config.yaml
activation: "quick_gelu"
norm: "rmsnorm"
rope_fraction: 0.5
qk_norm: false
seq_len: 1024
MLP neurons of a small language model. Each row is named by its layer, matrix (down: output weights) and neuron, and shows model dimensions 368-495. Each number is 128 + 24 x the weight over its row's rms, rounded and kept within 0 to 255. Numbers have three digits each.
After each neuron's rows, "raises" lists the tokens whose logits its output raises most directly, leaving later layers aside.

L5.down1935:136134093112114127065121125122130135110141141144129170131125085173139145059131113130145149110144115075151090119141122135119104115131165140143115111169137150098139146162097130131124132101166119184093130100127116134104128165112105166145112145142114147115148091127141113121121086112155068148164113159158166095146141085111147164109080157114147095142127132105169169153135139141119146127121
raises: " are", " were", " have", " resulted", " was"

L5.down361:116071109138163162141070112163153107110139114138169105087126103100125146122151115128152105117110177173122162136134178115095106126101124156117122123097112139118082124133143128125085126117112179090101103119137118148168152118128163142087112102113110143101132143144134085162097093162158124112121139166084105129116154115132117118156113146130102187096158146132115119132171099130120089152118
raises: "s", "st", "im", "acy", "lic"

L5.down2260:119110143116124114134120181177092127084136175079124127143107114165096125096131118139136149110110121114103157169149105107141074118142065120103134130163150168135145107133117152120128123109146122085128130109138137122141155164121120100107120122140169093152134101163112152159141113139192121132130142126134114126118078154109134144127139102133109146153085154134138112105088151081126114107093
raises: "er", "ers", "hang", "e", "es"

L5.down289:142138121110131146099142143116153097118128135153133166140136122131131114136125159116136111172166082149114104122153139168085135140102146138113162128137100142131099101138175129153108095121111137149122103136116149112131125120124188119155132117164104134097104103163094114084147137137155171154146158131098076144135083148141103140115112125107115111116176134159144150117109139111167147096122
raises: "ments", "ade", "ces", "ed", "ment"

L5.down2476:101143127114148146094145117131107116088134129148172124111078095083153087063123130137087111110131117161153138089130117123136140121102135147104143122125142109121127122107185143145159157122119170135146123135087117136120112103161157113152120117133110122110158148134121079139093116132099124090126109114122157089088161146135145102141113113135113096156136153117153175137128146131113110139140
raises: "time", "age", "had", "im", "ance"

L5.down497:105102092115143135113113075102160053090125139079159083147112124146167148139137116157106130125128094114095127138105143108136163142138165134119146147153149102098133107115171104164096161080076147131085114112102127112149139135122174123123093120129118121171132105137155122132106151123108143141095153125123085170180122111081085151169149129124115125100117148166160115148103117136139137091098
raises: "ment", "ice", "ose", "ments", "ant"

L5.down107:134173111119135122106191140074114126128098105124111163106092165154107096146154109139145132190097104159112093106079109141171100126106124137148141135146096083139070050095121142153139148128120127129145156118105127141132127111127086101121163126087095111154143133093127125146137127134100139134112102116134120112123137108154115113118174091147142171130141092150150112162161151147133140122164
raises: "ist", "age", "aging", "ant", "ance"

L5.down1328:137076086136168128119144153142136107108149128130163110119111165135128079144120131164113151103130176123148083104106106151145134104118095143115116148079149077131126161075103120107106118155111115086118126159140129114138143120169112130185125114122116121163098127181111131141089122137140170135124164084119155133125088141124144103102051152132150136131076118147151148173115157155108101152095
raises: "ti", "ta", "y", "ek", "tic"

L5.down834:150121111097092170142139137112121121081105140125137152116125178136146160161138131089207158140170113114150114125167145109124115105145098142131115095163123080102168136156133093131136117129090115124120117131154095128124150138127146114091131143141116138158157123168164135134139089120162144143135114088073060131170119150116099125150149169107130073135138151164085162110114113132134126093134
raises: "uel", "iv", "war", "ve", "via"

L5.down2988:109120125154124142113129127112174117113160160153143162146123137145136145104091088135129132146106154134094157165114151128150114065097083128153110108132134114120144143101129115168110159126128130104110147113129119129129127128139076124128137134113121101126148139127093169121113128161074184146103126130158131164153115100116139155145115105171150067122106165187133117130123128159153141151123
raises: "ure", "y", "eu", "red", "shed"

L5.down1934:149144085125096140117093126094153132143125141148078151133102102147105157128128078110111119110156136089152126165110082114116091123129141083103121112145114146118141130146141110143147128148124128120156135122131131145112122112174128138154112161112159103120139084129070117090096097140132115128172117145145156131089139098088140167116120165080116115133172137181103129167146143119117184078160
raises: " resulted", " remained", " ended", " include", " were"

L5.down949:134106136138100160153132143074112061119114119153143118078109108172104098097119154151143127131131149119096119153093146102130138148098123116144125147138119138137150110144112107130120157140137112094134162112110172124129124144094109105135136100108164131129135115149134106166099087126117139159102123083133080173114158124172114120123106129158156160075120128121140106127074162112091096127128
raises: "ers", "ack", "or", "er", "hor"

L5.down586:124133106107148119126143110163140133113075096146114082164097118157126143125149134105111140096131126119098160103113118202102123136098080096115157154108161103126096101118135145110142149091118152110125150127143161110131138110151123110151117154154126137118121118105097144113143185137168179109104090148123152121113100121103176138127129140061121126091159145132155109083160124124134117126095
raises: "shire", "tain", "ne", " general", "piece"

L5.down1114:111121130121113118158099110115164115131115117127139166176142104144131107093123147146075130149096130108104156129122156155120142121132156136096122148139108161132150151106157085139110133141093146172120151125120118116095116115123127115122119074106092117149132106113128115132112156146142135115120126138113056141103144125140135116137120125122126134088138145157158150082131156123102133091116
raises: "ers", "ing", "ed", "less", "er"

L5.down1747:083138110142133124118109110128089116083110177108104139161120117141125115114142138112169142122124104107111097166163122116126150134103121137128111152103107091141096068113131148113105095140120183126174147142164120123153144112147093117129079133112110152185152100158093150088165149140154107133112141111162070172115132124088138134115117108106097163170115132133161130095122112142140111085119
raises: "ment", "ing", "ille", "ments", "assi"

L5.down1229:182134108132105155111146101123115090129107127159111155114133107158125126118148127152130136171084107182125134126157136118125115121105146130130112114127136125129113101118139111147138107132135116150124125115141145115125136114151130127145144138120058109129136139128164123118144121165157156124097138153097134116137118092087113138158122141091145130166150090099129130131105072138167130119136
raises: "ance", "án", "ves", "ant", "ar"

L5.down1679:126121170090141134153131117158142126107158086144129113135144142104122116150119157123112124134143073135129124109153104116145132162132128123085122094105126112068120100201166152109151115102125124164117110125119138157131148105139172131080140148159108127176116106060118155116149163151120098180122119122140141119162134164140180134143150130135134156106126153089131079141140123131127124170129
raises: "\n", "\"", "====", "”", "\"."

L5.down3061:116166122143138147113130126117128080086129170091154110089153107147116108141141079131139124172120113122102117118088126110155156170130133094160120137101166170118100127139123117159077113090124132151098150122110137104130141154128151113115130163095109135131098120154168133137124097135163127128117116161137149130089073120127108109102128143131154166139145126117129132114122132114121134076096
raises: "ement", "ment", "ments", "ado", "ept"

L5.down250:164130134075120090146100150128164091144135139160098097115121135098087112149153138138062146177142065136137134137155092111111134106146135142107150118130138124122111136129125138113167105091144123113099106138153121151094132173104104124119087148133102123147075159102131141120131119094145113153144088133086139141114136145123168164128158170126151129125114133148150125144124108139126115117165
raises: " until", "\",", "”", "\"", "—"

L5.down1677:143128145127116125126115152137102076117129111106158129150105123133119128104166131137099133115100125140138093130166152159098125182100074119086117120157117132111073127115131110114078120124104122133172101096125083195142111163128090142143124091180154141158084130175125123113105107134164105132069119096107133137158108143176113154084132107145117094121130137148110169115138096122105158131120
raises: "ena", "ement", "ries", "ved", "ek"

L5.down2213:148142135130087177132136141183117120108116120091143151118100117134137100158131120097131139171137115140125146146130137078151099154144140113115111152153180198130107162104147118094093176140124141100149118115148150130118128114126141127110113092152097076145107108143119157135140085173134155135108119110099115119146133120139139128146100128170150138108091146135101107069104103121138109138114
raises: "est", "ers", "er", "ists", " conditions"

L5.down1298:134090138098129127127153105147154126137107145140127125119128123116124117152152166147140157092154156128137100140100162113114090107143114134156165127134089142125162128104171114117170107103109122093137123096129154046108121108135145115129134145142084109109087134111143095159085167156160100106173166105101137124153131146121134185135111110141136132130095114115154085097182117088153157145134
raises: "ting", "nam", "ted", "ner", "ning"

L5.down1245:130110138146150117121111138120117115140136160120142118139135126089088130139142122099112116163137136190147111115138116126151110105126097153092137170146113133118116133109135129094148110143115120112114143161127097127106095157136129115098116136109120124141106121120145159108144131155139147161122127052142153148149178152137137119134117115112124124117123106125098150092053147139164179117120
raises: "ry", "ries", "vers", "lt", "rey"

L5.down716:131146144116096140126092124160158121099113118077174125079113196086088087149109122110096117132124137168126143084142112121165107143143145144131115133129122091120147121099154139178117142134110125080156073142123119166107127100139137142117092101166143153132131133146100111102131103142166119129077129106121133163146112119082099107133116124111137109118161114136151111116120149087128079096165
raises: "ers", "manufacture", "er", "typical", "drawn"

L5.down98:109089109143128108123068129117132106119114136152097109179133114111172155063085101130127114114110142118163103091140148085097114151111120151121114093135135156131127144127165143117080120156150105114155118151154141137121139124112127151119129125122154129150122145104120142116122146159108098152112142156153130109122149124107132144138079137106128121127141126151142160145142144116175183101149
raises: "by", " played", " were", " are", " held"

L5.down1809:145151136112112166129151116113110126126124124142128142132137144109124120108143135092128152114100129133139128120115147116124139122132130134114142122128131132141035136122142255130125162109136137126130132136136139140115125138123119108120163150147114118117120151133150127151130118121115139149139110130110138138113098131151130139115114092105127120112064131000145142148117128124113138149117
raises: "6", "\n", "4", "8", "9"

L5.down1177:126124125131102118118155127130136123150123134106116140129149139122153144102129120149117135113127129114122135141133141126111132120119115125098141114140137127135024133123099255123112165116116122125116133123127129130142139125128125130109152135138108125112124146130143123131118124123135129135140134141129120132132152122148126134110126110124140147127108133015137153138120127134119115129131
raises: "2", "1", "9", "8", "7"

L5.down285:129071121119129148108126146119132127136102125143149150107150114123133094084187114157075125172082133124128127098129149067145120128127165158134126109126113126116132135127106118105112118144127138168121122131125119176110112120118111152118161109169091105139142109174153147116143126145144119129102150093160088119128132164145150128155089081121144142116104131152111108128127152117137131141084
raises: "ing", "tion", "ers", "bility", "ed"

L5.down514:098133129139130121155136146116142078154117155118129133103126167150135163109149113131139156130124165146101135098096088136137121123127095094095173169129103165125113149085146141099117165121127115094116135151159152080178116122138138137124153097154104132108118129143124118162166089094156141100159141161100136106118128148104160115120112080120118133110108122081137178104118103114134091067096
raises: "er", "eb", "ves", "ers", "est"